MLP neurons of a small language model. Each row is named by its layer, matrix (up: input weights; down: output weights) and neuron, and shows model dimensions 176-239. Each number is 50 + 12 x the weight over its row's rms, rounded and kept within 0 to 99.
Before each neuron's rows, "fires before" lists the tokens most often just after its 100 highest values on Wikipedia text that the model never trained on.

fires before: "\n", " No", " Sheet"
L4.up703:45 56 41 41 49 45 61 57 50 40 36 52 33 46 48 71 36 61 60 47 28 70 40 47 56 81 54 51 57 49 59 42 53 71 66 37 41 58 37 44 61 47 47 75 63 50 45 48 48 55 32 44 42 56 63 46 50 53 40 43 40 47 48 58
L4.down703:73 43 49 47 62 39 51 65 41 63 45 63 53 60 45 64 48 30 52 50 32 42 60 51 46 55 53 38 32 62 43 54 48 46 58 29 39 44 49 66 42 54 49 63 42 34 51 63 47 38 69 35 55 74 30 35 27 49 63 57 53 40 46 41

fires before: " in", " at", " on", " by", " during"
L9.up518:37 84 59 44 52 35 48 54 72 53 64 40 52 43 49 57 46 35 54 55 63 69 58 71 47 51 54 45 41 64 58 63 68 60 77 45 49 43 31 28 44 62 42 33 53 68 30 48 59 58 69 46 61 55 53 37 53 35 57 62 47 55 36 44
L9.down518:59 48 61 33 61 53 77 21 65 46 57 62 39 34 34 44 59 37 47 50 63 52 46 48 64 71 39 39 37 51 42 52 59 45 63 50 59 57 35 51 50 31 46 46 54 57 60 42 55 43 56 33 68 60 68 29 54 39 58 69 67 54 59 71

fires before: "\n", " The", " It", " In"
L4.up1107:46 39 50 38 45 26 53 48 52 34 65 36 38 44 47 55 49 05 54 50 60 50 46 59 47 49 35 64 59 54 24 46 34 54 49 40 36 62 45 48 34 48 54 51 66 44 34 51 42 36 59 39 34 54 28 47 53 50 20 39 43 53 44 46
L4.down1107:33 72 47 61 65 74 33 52 38 48 39 41 45 60 59 46 60 59 42 60 47 27 43 45 61 57 58 37 53 59 50 42 47 33 45 69 52 67 57 49 39 45 54 53 44 57 63 25 42 52 47 65 48 59 52 45 38 39 23 39 60 58 19 44

fires before: " |"
L9.up1169:57 49 37 47 55 56 47 40 56 60 61 39 51 63 43 26 30 59 56 57 50 54 60 63 45 49 52 68 56 66 51 48 50 72 44 61 49 61 69 43 70 64 44 63 43 45 45 67 50 47 59 59 56 74 55 72 44 31 55 39 60 47 36 60
L9.down1169:54 60 65 55 48 48 43 42 38 34 46 48 54 52 61 68 55 65 48 52 21 49 44 50 46 61 27 55 44 53 52 68 44 46 46 48 47 59 37 64 47 67 64 58 71 55 53 72 49 47 29 60 54 60 50 53 40 45 29 69 66 57 41 49

fires before: " |", "\n", "."
L7.up796:42 58 42 69 63 40 31 61 45 50 43 47 56 66 47 72 43 38 49 30 53 56 45 77 62 64 42 57 47 59 46 64 44 76 55 49 41 48 42 68 70 57 49 57 53 50 40 56 43 32 48 57 50 50 65 49 42 40 57 43 63 59 35 38
L7.down796:61 69 41 45 64 38 58 45 54 50 57 55 44 51 68 46 42 68 56 42 56 62 26 49 62 49 30 61 32 59 58 41 41 30 42 56 50 50 47 62 42 35 27 40 29 52 50 64 60 43 43 51 38 47 37 74 45 62 60 53 67 45 60 32

fires before: "'", ")", " |"
L9.up770:31 48 67 67 56 57 25 56 46 33 51 32 53 68 26 41 53 49 87 29 75 61 50 50 69 64 42 46 46 37 19 37 58 67 64 51 75 61 62 59 55 42 65 67 49 59 29 63 49 46 38 45 68 41 41 40 31 65 43 43 48 61 41 31
L9.down770:49 54 14 62 50 50 33 74 35 57 70 38 66 47 48 63 37 36 70 36 37 58 52 51 57 37 48 52 51 35 39 42 68 17 48 51 46 44 44 37 18 59 54 50 46 38 38 37 43 56 57 69 69 66 40 32 33 41 60 44 41 65 48 49

fires before: " |", "\n", "===", " ("
L10.up1141:47 41 51 71 42 55 40 47 39 53 52 36 59 65 68 35 30 50 84 43 49 59 33 61 52 57 55 66 44 46 55 66 58 53 79 52 50 45 62 51 57 48 37 37 46 75 56 47 49 47 49 51 58 50 58 54 37 48 40 53 60 67 33 46
L10.down1141:50 62 50 29 50 38 34 68 47 55 45 35 54 42 52 67 44 65 35 52 60 57 41 74 60 64 52 59 62 45 43 40 49 51 61 47 38 54 66 76 28 25 42 30 51 63 38 37 56 68 56 40 43 45 59 69 38 64 63 40 41 64 54 63

fires before: ",", ".", "\n", " |", " to", ")"
L9.up1109:54 36 43 45 58 57 43 57 47 31 48 50 41 60 43 60 50 60 72 55 49 55 50 24 58 70 58 68 49 46 53 64 42 45 88 60 60 76 58 52 67 35 51 59 51 50 47 53 53 44 53 58 47 78 58 48 44 59 56 58 65 61 45 69
L9.down1109:66 48 58 50 45 54 66 59 46 69 55 50 50 54 34 64 38 54 29 52 54 47 38 50 69 61 60 61 55 53 13 49 34 55 54 42 53 53 42 53 41 57 41 39 61 31 61 60 36 55 34 34 48 35 59 42 47 55 76 59 46 52 50 56

fires before: "s", ","
L4.up1123:48 41 40 49 53 46 44 64 51 63 53 61 43 36 29 57 50 44 40 48 42 49 57 39 59 44 41 57 54 39 50 52 34 56 55 49 44 67 57 41 56 49 59 63 43 65 59 53 43 56 61 62 47 54 34 52 48 48 47 57 05 62 48 42
L4.down1123:83 52 53 69 49 56 56 49 64 43 57 48 36 35 62 58 64 56 45 58 74 58 39 26 49 75 58 39 27 50 58 59 49 52 48 34 23 57 62 43 49 57 57 52 55 46 61 44 56 64 39 45 36 50 62 37 40 43 40 63 56 67 47 64

fires before: " |"
L2.up409:49 43 49 54 40 44 35 41 50 74 50 60 39 56 23 51 32 49 66 43 64 52 79 80 72 69 53 59 46 51 35 44 52 60 46 44 46 56 38 29 51 56 66 46 42 46 59 68 39 50 42 62 70 53 48 52 32 58 38 39 49 51 28 64
L2.down409:48 53 54 60 61 53 39 29 57 78 73 35 67 48 45 58 37 53 53 58 40 55 53 57 71 54 31 55 46 53 60 57 50 46 40 44 59 81 61 52 37 67 61 43 52 38 49 61 37 52 46 45 37 54 50 48 49 67 41 36 70 79 20 54

fires before: ",", ".", " and", " season", " by"
L4.up1160:53 30 44 51 45 51 34 54 38 53 42 44 54 51 46 44 74 38 49 55 31 45 39 42 66 53 42 53 41 46 53 51 61 66 73 35 42 60 55 37 24 44 61 74 54 54 69 34 51 47 51 75 63 58 44 33 46 53 35 53 40 76 69 60
L4.down1160:58 57 63 35 57 48 38 31 59 38 58 64 52 36 55 50 83 42 40 48 49 20 44 34 67 61 60 68 30 59 49 53 70 29 53 42 76 61 43 47 50 49 57 49 50 65 60 53 44 53 38 43 40 41 70 70 54 41 42 58 69 50 55 63

fires before: "\n", " ", "|", " |"
L7.up8:58 68 42 41 50 54 53 45 55 50 53 52 52 66 76 35 55 68 57 43 56 39 67 86 34 60 46 38 66 54 43 30 35 69 68 66 58 50 42 38 58 54 48 72 52 69 44 59 41 31 58 60 32 52 49 45 45 39 56 48 41 57 45 47
L7.down8:45 53 50 47 54 52 37 52 55 50 55 63 53 51 53 52 48 62 66 36 71 63 31 53 44 55 47 58 68 43 49 75 44 64 54 29 43 41 32 22 51 50 63 52 73 67 56 61 63 44 33 50 43 70 72 44 42 52 37 45 81 41 74 58

fires before: " |", " age", ":"
L9.up213:51 50 33 59 43 62 42 42 50 42 43 33 39 59 40 61 50 55 51 62 53 51 75 56 41 46 55 42 52 55 41 45 59 53 36 69 40 50 48 41 57 71 70 66 47 59 48 58 50 49 53 37 54 48 48 62 54 25 41 54 60 57 46 57
L9.down213:28 37 46 64 65 59 47 39 39 49 53 55 46 54 52 33 58 62 47 58 46 32 58 27 61 44 50 46 37 49 53 61 56 40 33 47 42 42 49 71 63 46 39 48 61 54 24 68 49 59 55 48 55 65 31 36 62 62 45 54 48 52 55 63

fires before: ";", " |", ",978", "'"
L7.up88:43 40 57 70 46 62 56 52 39 56 60 53 48 72 46 43 60 19 45 37 50 44 61 46 63 48 61 71 33 40 37 58 62 54 46 47 67 78 42 51 53 41 56 34 39 58 37 60 39 46 67 71 38 47 53 42 29 43 54 45 44 60 25 41
L7.down88:55 56 41 45 45 75 42 57 41 40 38 73 73 45 43 62 35 60 31 59 35 32 36 47 62 49 92 64 52 64 75 61 46 32 24 45 44 41 71 31 40 47 59 40 35 56 64 34 34 48 34 46 47 59 53 50 59 52 59 41 42 64 30 61

fires before: "\n", "-", "|"
L2.up1105:37 46 23 46 49 57 45 44 72 44 53 45 53 56 73 41 57 43 61 63 40 47 38 43 48 50 63 61 55 40 63 37 34 52 36 31 59 62 43 50 51 49 45 60 63 75 47 44 60 81 33 63 58 57 51 63 35 46 39 50 36 39 46 52
L2.down1105:62 48 26 49 32 54 46 65 36 52 59 31 45 53 49 42 34 55 60 53 54 46 48 44 49 63 42 53 53 83 51 52 70 46 34 70 47 61 36 28 55 18 46 49 39 50 36 58 38 28 77 45 61 35 61 42 55 72 52 48 61 31 52 47

fires before: " |"
L4.up826:58 41 56 76 50 51 27 49 59 62 56 42 57 59 42 40 44 51 42 43 35 38 62 62 35 52 35 34 64 58 55 58 63 71 47 53 49 58 59 42 39 57 54 41 39 27 65 65 50 53 56 66 57 73 51 62 35 49 46 38 46 63 48 53
L4.down826:46 64 34 43 46 68 80 48 43 44 53 56 41 44 66 59 71 63 51 47 27 37 33 38 65 35 47 58 55 51 29 57 50 57 53 62 56 33 60 46 35 63 44 62 57 48 46 58 52 51 38 56 43 47 64 67 49 40 44 60 53 56 54 61

fires before: " by", " in", " to", " on", " during"
L7.up1211:53 49 37 45 63 42 61 41 49 38 54 42 56 37 43 50 40 48 74 56 46 53 66 61 64 52 49 55 26 35 65 61 46 59 77 39 23 42 39 62 65 66 48 43 79 43 58 49 26 60 56 49 55 70 42 50 56 58 36 52 15 43 43 55
L7.down1211:50 25 63 44 57 33 58 43 56 63 50 60 48 41 47 46 41 30 65 55 56 49 34 44 60 40 51 66 43 80 49 55 70 29 65 57 48 48 41 32 61 52 48 56 42 44 47 53 60 51 53 38 48 53 48 49 49 52 56 58 65 47 35 68

fires before: "---|---|---|---|", "\n", ":"
L7.up373:48 44 41 33 56 58 35 57 47 31 61 48 64 51 36 57 45 51 30 67 41 70 46 61 55 62 23 63 49 36 55 74 59 69 59 60 42 61 35 64 45 45 21 39 47 61 23 54 50 40 39 39 46 55 60 53 51 43 28 29 37 41 47 46
L7.down373:24 57 40 40 63 30 37 74 46 62 56 67 29 70 43 32 58 41 41 61 53 29 44 71 70 65 48 50 42 60 63 34 44 39 55 34 50 50 36 72 27 44 50 50 52 29 38 43 36 45 44 48 53 48 39 44 39 41 44 68 79 71 41 29

fires before: "\n", "-", ":", ".", "="
L7.up1073:40 66 32 60 49 31 51 51 18 67 56 43 43 61 52 50 51 68 52 67 69 57 51 41 57 58 67 72 53 50 27 57 48 86 85 55 40 36 57 50 83 42 56 65 51 44 49 56 72 75 47 38 60 46 73 59 39 50 44 50 43 62 48 29
L7.down1073:44 63 52 40 53 44 38 52 78 55 55 44 52 55 57 48 53 39 59 63 54 42 35 52 58 40 46 42 38 73 54 64 61 58 47 62 39 80 70 69 55 52 24 38 47 51 49 54 42 55 46 43 55 43 61 36 45 31 62 50 53 53 46 35

fires before: "|", " the"
L3.up1275:31 34 64 70 54 53 45 38 31 31 61 42 44 37 48 74 58 50 63 48 44 62 49 50 49 60 46 50 47 64 38 39 41 53 56 24 51 53 27 54 44 53 48 32 60 60 55 64 87 53 61 37 56 47 49 67 62 44 40 57 60 61 56 54
L3.down1275:71 54 35 39 45 43 67 54 58 59 47 72 62 63 62 40 59 44 24 46 54 49 63 53 54 39 39 41 53 48 99 45 42 59 56 67 49 71 47 38 36 66 65 44 39 49 35 41 25 45 54 58 50 40 54 51 63 40 46 62 30 65 43 44

fires before: " |", " 1", "."
L10.up697:55 28 46 45 52 34 55 72 48 39 51 49 36 43 64 63 49 53 63 53 52 61 39 32 45 48 61 60 23 53 54 52 50 50 49 52 57 70 39 57 49 54 71 61 44 74 39 64 50 61 35 42 34 61 67 57 27 51 32 50 47 50 52 67
L10.down697:52 46 33 57 44 49 34 45 50 69 56 50 25 55 51 55 41 50 47 55 45 28 72 49 43 32 56 40 52 68 56 27 68 57 44 60 61 59 52 53 42 47 61 35 47 57 57 73 36 47 43 57 47 52 72 57 28 41 61 63 54 35 44 48

fires before: " |", " position", " ("
L10.up1164:37 39 50 48 53 52 34 48 67 42 35 54 44 65 38 53 44 61 55 30 60 30 63 60 56 76 56 56 64 54 73 58 65 48 63 52 42 70 52 40 43 44 49 55 55 36 59 60 41 52 61 55 42 71 67 66 38 57 41 53 65 38 49 58
L10.down1164:47 61 51 52 49 48 48 49 53 44 71 44 55 51 54 57 64 61 39 64 49 33 34 44 63 48 52 57 44 37 62 50 39 46 40 31 56 39 48 49 53 22 41 52 39 60 79 43 39 51 33 28 34 48 54 47 38 26 57 63 60 65 52 51

fires before: "==", " ==", "s", " and", " of", " |"
L4.up803:55 39 54 57 58 26 37 61 58 62 51 52 34 65 62 54 65 48 61 46 64 58 39 56 51 37 47 57 48 52 41 48 45 54 40 63 66 56 41 34 73 54 48 47 52 65 76 56 59 60 59 59 60 43 47 70 66 48 42 53 51 63 41 37
L4.down803:63 61 41 44 48 55 65 36 62 58 48 43 50 50 52 47 57 51 32 54 70 41 61 48 44 56 46 55 27 49 60 55 51 44 49 35 40 54 40 50 47 72 47 61 44 29 37 51 52 68 19 53 40 33 50 57 42 53 49 52 50 74 42 64

fires before: " of", ",", "th"
L7.up185:56 62 37 55 81 50 19 34 58 60 47 48 51 39 62 45 59 55 47 51 36 48 53 63 69 63 40 69 63 38 38 38 44 55 51 50 39 52 44 47 53 75 54 40 56 39 53 78 50 54 36 75 54 60 54 43 54 51 38 63 60 53 53 51
L7.down185:70 53 67 54 27 55 61 55 25 42 63 41 49 50 59 49 42 55 41 49 29 61 40 52 39 58 44 40 38 58 70 73 46 42 33 62 63 68 76 51 49 46 53 71 36 58 27 49 48 40 49 57 44 51 55 75 59 47 51 48 50 68 59 40

fires before: " as", " to", " for", " by", " in"
L7.up1012:38 35 58 61 71 41 55 50 60 47 63 65 62 41 58 36 58 46 62 57 46 35 52 48 40 71 51 86 48 53 60 54 38 55 76 49 48 63 37 45 43 73 34 60 53 49 64 68 52 51 63 55 54 57 41 48 61 56 58 58 32 33 44 63
L7.down1012:59 32 57 71 32 51 59 65 45 79 51 45 45 58 24 94 46 29 40 38 59 47 55 42 49 52 65 49 44 73 54 39 51 53 48 46 51 36 41 55 41 37 58 61 50 53 53 44 64 44 47 46 57 54 37 50 62 59 62 52 48 44 63 59

fires before: " to", " by", " of", " and"
L7.up896:49 43 37 62 53 46 36 36 40 54 60 56 64 39 43 47 59 39 55 66 60 63 62 37 66 47 67 74 56 43 41 58 58 55 50 41 38 42 30 61 45 60 51 60 43 52 42 69 50 57 44 55 27 41 52 55 52 42 51 47 55 47 56 44
L7.down896:51 54 56 71 28 51 58 81 57 46 52 63 52 32 54 36 59 53 56 47 32 48 30 33 49 55 49 50 32 49 79 27 49 37 69 51 58 52 40 25 75 62 23 67 37 62 59 53 56 50 40 64 48 43 53 56 56 61 62 65 29 40 55 62

fires before: ".", "ly", " in", ",", " and", " to"
L10.up842:50 67 48 51 57 48 18 51 66 50 70 62 57 45 46 52 50 58 62 30 62 19 49 57 56 77 43 67 70 36 69 49 57 68 48 41 53 53 48 49 69 50 42 64 69 30 48 83 59 49 70 48 70 69 37 64 48 19 37 56 72 46 42 39
L10.down842:50 61 61 38 35 61 48 46 36 61 44 51 44 57 26 70 36 50 30 55 40 61 41 53 57 59 38 63 67 35 47 56 46 39 59 39 65 38 32 57 34 64 45 38 46 49 53 35 48 39 51 54 34 40 48 50 36 40 40 52 44 78 64 67

fires before: ",", ")", " |", ".", "|", "\n"
L3.up1024:60 77 56 47 67 24 41 63 40 43 48 64 37 52 46 45 43 62 50 60 57 61 76 44 47 65 48 46 42 21 48 64 43 77 69 35 49 60 56 58 52 67 60 59 79 63 46 55 40 55 35 71 42 67 37 63 43 62 44 50 58 51 57 65
L3.down1024:43 56 30 49 49 43 67 45 58 41 51 42 56 50 45 45 55 45 31 54 58 45 39 59 46 54 67 49 66 74 36 56 38 49 44 64 33 57 52 64 23 55 64 58 48 54 51 49 40 52 51 51 60 41 60 49 30 47 51 49 47 39 48 60

fires before: "|", "-", "\n"
L3.up763:46 47 50 54 54 46 68 51 44 51 61 60 36 38 74 34 64 36 56 45 38 15 49 31 53 47 34 47 29 47 33 62 56 56 54 16 54 40 23 67 58 57 63 57 50 54 51 36 68 56 46 61 31 53 59 55 46 51 31 53 52 55 61 50
L3.down763:51 56 50 34 55 54 61 43 71 54 45 26 47 42 42 82 50 54 25 59 41 76 53 44 36 58 53 55 64 67 40 38 36 46 61 56 41 50 56 45 42 17 61 50 59 44 45 57 54 34 55 58 59 42 48 66 59 54 52 70 35 29 43 50

fires before: "\n", "|", "-"
L9.up1226:37 70 56 51 42 43 46 45 48 55 42 26 39 26 52 62 57 36 63 58 69 68 53 52 49 52 46 37 51 47 52 62 55 75 43 40 24 61 53 69 32 30 33 62 51 38 35 67 59 55 49 63 51 58 51 49 37 55 44 53 68 59 61 43
L9.down1226:50 37 53 29 74 37 65 38 63 62 57 70 56 52 51 46 44 33 27 47 39 40 57 44 50 55 45 45 37 53 68 39 32 47 54 62 24 47 31 27 59 62 65 64 62 53 59 24 39 44 60 57 59 39 57 45 56 50 63 54 57 64 84 60

fires before: " |", "|", ".", " Set"
L3.up342:40 49 52 36 43 45 54 69 56 42 54 58 35 40 60 46 24 40 36 45 66 53 78 67 36 51 31 52 62 65 27 33 68 75 65 49 41 64 57 36 66 59 51 53 39 79 52 77 37 66 62 34 53 56 59 68 33 64 53 50 63 52 55 42
L3.down342:51 38 55 44 53 46 67 38 54 44 73 29 63 43 53 46 52 52 51 52 31 54 63 44 33 48 52 55 34 52 45 35 46 25 31 34 46 48 53 53 56 61 65 43 26 62 54 44 61 56 55 49 39 64 62 47 43 41 45 55 64 56 49 36

fires before: "\n"
L10.up96:57 52 51 57 50 69 62 58 58 30 36 21 43 40 47 50 51 42 49 58 74 35 47 57 36 77 49 59 40 56 44 56 48 52 62 49 41 46 49 42 40 55 56 62 65 55 26 50 47 40 61 54 50 38 38 37 46 35 50 60 30 40 41 69
L10.down96:62 70 66 52 41 70 63 46 49 54 51 40 55 50 58 52 49 48 41 51 44 47 41 43 52 49 24 53 56 53 55 49 49 52 37 56 40 72 46 26 26 36 55 42 57 58 65 45 37 60 56 60 42 37 68 49 52 54 60 58 72 47 49 64

fires before: "-", "|", "\n"
L7.up231:34 45 41 42 55 42 73 57 48 22 50 41 24 33 58 64 39 41 57 66 52 50 35 43 56 45 51 44 47 58 44 49 63 68 31 20 44 75 51 54 49 37 57 37 62 54 58 50 56 61 66 57 40 55 50 53 45 68 48 51 53 53 49 40
L7.down231:68 41 31 37 38 28 56 50 60 74 42 35 72 64 49 64 35 48 40 46 41 51 41 48 51 53 44 44 39 70 64 49 49 50 36 63 52 49 52 48 48 51 55 57 42 55 58 37 49 59 47 33 86 32 55 33 61 48 40 65 55 49 77 51

fires before: " of"
L3.up395:55 77 54 43 68 29 29 45 46 70 49 53 47 35 68 43 64 49 55 42 36 59 32 54 64 49 27 48 73 37 35 56 58 41 40 51 36 38 35 51 45 57 71 33 56 35 68 55 58 65 56 63 33 59 46 35 40 52 45 51 42 69 45 70
L3.down395:46 34 63 45 45 62 19 47 56 53 65 56 61 58 61 39 54 75 53 51 53 54 58 52 42 56 47 36 43 65 37 52 57 54 46 48 51 56 58 58 51 48 61 44 46 37 45 56 34 55 45 49 50 54 49 40 48 59 57 37 65 62 51 54

fires before: " |", ".", " ("
L4.up265:13 49 45 68 62 33 50 46 42 35 54 53 46 49 53 58 35 62 66 33 65 52 50 58 49 69 47 41 50 43 55 37 48 62 78 57 52 63 50 52 57 56 58 65 42 71 38 66 63 38 60 48 66 32 39 54 42 33 54 37 46 46 34 61
L4.down265:63 52 47 45 29 50 32 56 44 45 53 58 56 37 53 72 32 61 24 64 35 53 42 65 54 67 58 50 68 54 77 42 35 43 57 72 51 40 47 54 34 46 58 67 38 47 77 57 62 67 39 64 53 33 64 56 41 62 35 38 53 51 30 67

fires before: "\n", "|", "-"
L10.up518:45 53 61 34 62 56 37 52 61 60 41 33 25 47 51 44 37 48 53 54 43 59 72 34 61 59 61 60 63 55 36 52 63 66 58 45 44 47 48 60 62 76 57 72 62 52 41 63 40 74 53 70 58 46 71 53 40 51 58 42 52 44 57 45
L10.down518:52 48 48 37 39 49 52 39 64 49 41 45 41 31 35 49 32 60 55 39 51 60 56 29 60 45 33 48 47 56 57 35 60 51 37 56 54 49 44 47 51 38 47 63 63 38 55 43 16 54 48 52 59 58 47 59 45 68 40 46 52 66 63 47

fires before: "\n", " a", " the", "s", " of", " an"
L2.up565:59 49 43 45 35 48 65 48 52 35 46 64 70 61 63 56 58 30 61 64 59 53 53 56 52 34 50 55 54 17 61 47 46 67 67 58 36 45 43 36 57 41 62 53 63 60 46 51 31 65 51 51 66 58 30 67 50 67 50 46 33 52 48 62
L2.down565:63 49 64 55 51 58 57 41 59 40 62 35 44 46 61 52 54 42 45 34 39 54 35 45 52 50 50 57 49 29 62 64 67 51 58 48 19 52 53 50 70 47 67 47 60 52 39 69 62 53 44 62 56 38 49 44 34 61 41 44 73 53 64 51

fires before: "\n", " \"", "---|---|---|---|"
L2.up452:56 34 39 32 42 52 59 65 57 35 69 64 42 56 55 57 42 18 35 47 68 66 65 43 64 60 43 59 44 62 37 39 58 46 41 60 59 59 38 60 46 48 46 51 52 69 49 48 41 48 40 64 47 33 43 55 42 45 22 37 32 39 56 62
L2.down452:62 69 50 41 36 56 45 40 61 50 40 44 64 65 49 38 51 42 46 59 51 55 56 62 45 68 65 51 39 42 51 46 54 35 56 64 44 57 54 55 48 49 56 47 56 58 50 42 69 69 27 43 60 38 52 38 55 40 56 73 58 56 32 52

fires before: "-", "\n", "|"
L2.up1111:56 59 57 40 53 59 51 74 34 52 34 40 50 42 48 54 36 40 57 46 55 51 39 54 62 56 46 59 41 35 60 38 57 55 43 46 35 48 37 52 59 56 73 62 61 53 54 38 63 49 66 62 58 38 60 49 41 61 45 42 26 43 58 65
L2.down1111:68 43 43 50 49 60 43 59 76 42 65 26 50 67 40 51 49 60 34 45 41 66 61 50 48 56 39 58 50 64 52 45 44 54 26 66 51 57 49 51 34 30 63 60 60 47 50 40 52 39 43 55 59 50 47 41 59 61 54 49 58 38 53 37

fires before: "\n", " |", "|---|"
L9.up777:51 58 59 48 47 53 37 54 57 49 61 24 33 58 52 66 47 39 40 69 26 25 60 59 39 72 56 39 56 64 37 37 47 62 53 53 44 66 61 40 46 40 38 63 52 41 63 54 63 42 52 60 46 31 67 49 42 54 29 33 53 51 52 29
L9.down777:36 67 47 50 58 49 53 47 53 54 58 47 35 61 60 45 60 64 58 41 53 39 28 44 71 58 48 53 54 63 48 49 64 58 46 62 38 51 32 39 37 71 51 35 67 44 44 50 28 39 36 70 49 36 52 32 34 51 65 52 43 48 43 59

fires before: "\n", "---|---|---|---|", "|", " the"
L3.up97:38 67 51 39 38 53 61 63 67 31 29 43 60 43 64 55 35 51 45 49 58 47 67 50 53 58 26 60 74 35 45 47 36 47 63 20 58 40 30 80 58 57 35 50 58 67 51 63 41 55 39 71 74 34 39 41 38 26 44 48 35 39 54 45
L3.down97:45 67 42 65 48 47 53 22 44 43 42 59 27 50 56 22 41 57 66 33 56 46 50 46 41 65 66 62 53 34 51 37 51 52 44 55 32 38 58 61 24 49 85 65 33 62 45 56 56 37 36 53 32 30 63 32 44 46 41 55 58 72 52 30

fires before: "|"
L7.up1206:26 80 60 48 32 62 37 30 58 30 49 55 31 28 50 38 53 68 51 80 57 60 42 72 33 46 56 45 51 46 37 42 51 71 47 28 51 50 48 62 62 46 47 53 19 63 65 68 69 55 61 66 61 50 30 57 37 45 22 48 66 36 48 64
L7.down1206:61 56 34 41 46 29 43 55 56 52 42 40 63 57 58 44 37 47 31 40 43 31 57 31 67 53 54 44 54 67 62 44 59 60 63 70 47 45 43 56 55 41 78 53 47 45 49 35 59 70 40 51 57 59 56 36 32 42 46 48 48 60 60 48

fires before: " |", " US"
L9.up906:61 48 61 65 43 69 49 57 71 71 50 52 49 53 36 65 38 67 42 34 50 24 75 60 54 67 53 34 63 68 50 54 57 54 56 63 53 56 47 52 50 44 50 71 60 53 57 48 72 43 57 44 33 64 80 35 42 46 54 56 63 35 30 46
L9.down906:32 49 40 31 38 47 57 50 67 30 67 46 51 42 84 43 50 58 69 45 40 56 48 36 74 55 33 64 57 29 58 37 41 31 50 40 51 45 52 14 43 48 62 12 45 50 45 30 45 59 40 52 28 57 45 58 64 44 45 39 30 59 26 64

fires before: " |", "|", "|---|---|", "\n"
L3.up1035:42 42 32 44 48 43 35 62 56 30 48 56 31 59 38 78 56 42 33 40 59 80 39 63 54 48 62 51 59 39 36 50 42 57 49 41 55 55 57 77 37 40 57 64 42 74 50 42 64 53 66 52 61 40 55 54 36 54 50 46 47 61 53 74
L3.down1035:59 37 45 40 53 64 45 27 52 42 40 60 72 52 45 64 52 59 39 40 45 60 63 36 58 64 45 53 30 41 31 64 36 45 65 45 64 69 61 63 53 68 42 37 49 53 36 25 51 61 61 67 74 38 42 44 43 39 24 77 40 23 63 42

fires before: "."
L10.up417:52 58 30 65 74 24 43 45 37 43 57 38 42 58 52 34 55 60 63 52 51 73 55 40 45 40 59 56 31 61 39 69 42 67 66 46 64 71 56 47 55 86 42 61 71 70 52 60 59 30 51 37 37 49 46 47 40 36 39 60 50 57 44 29
L10.down417:65 40 46 34 59 68 24 61 62 49 53 29 46 43 36 54 62 51 47 47 48 34 45 53 35 59 43 21 48 48 52 52 58 49 50 54 59 62 43 58 44 73 43 47 56 60 45 57 78 41 40 61 55 58 47 60 36 60 51 55 48 43 62 71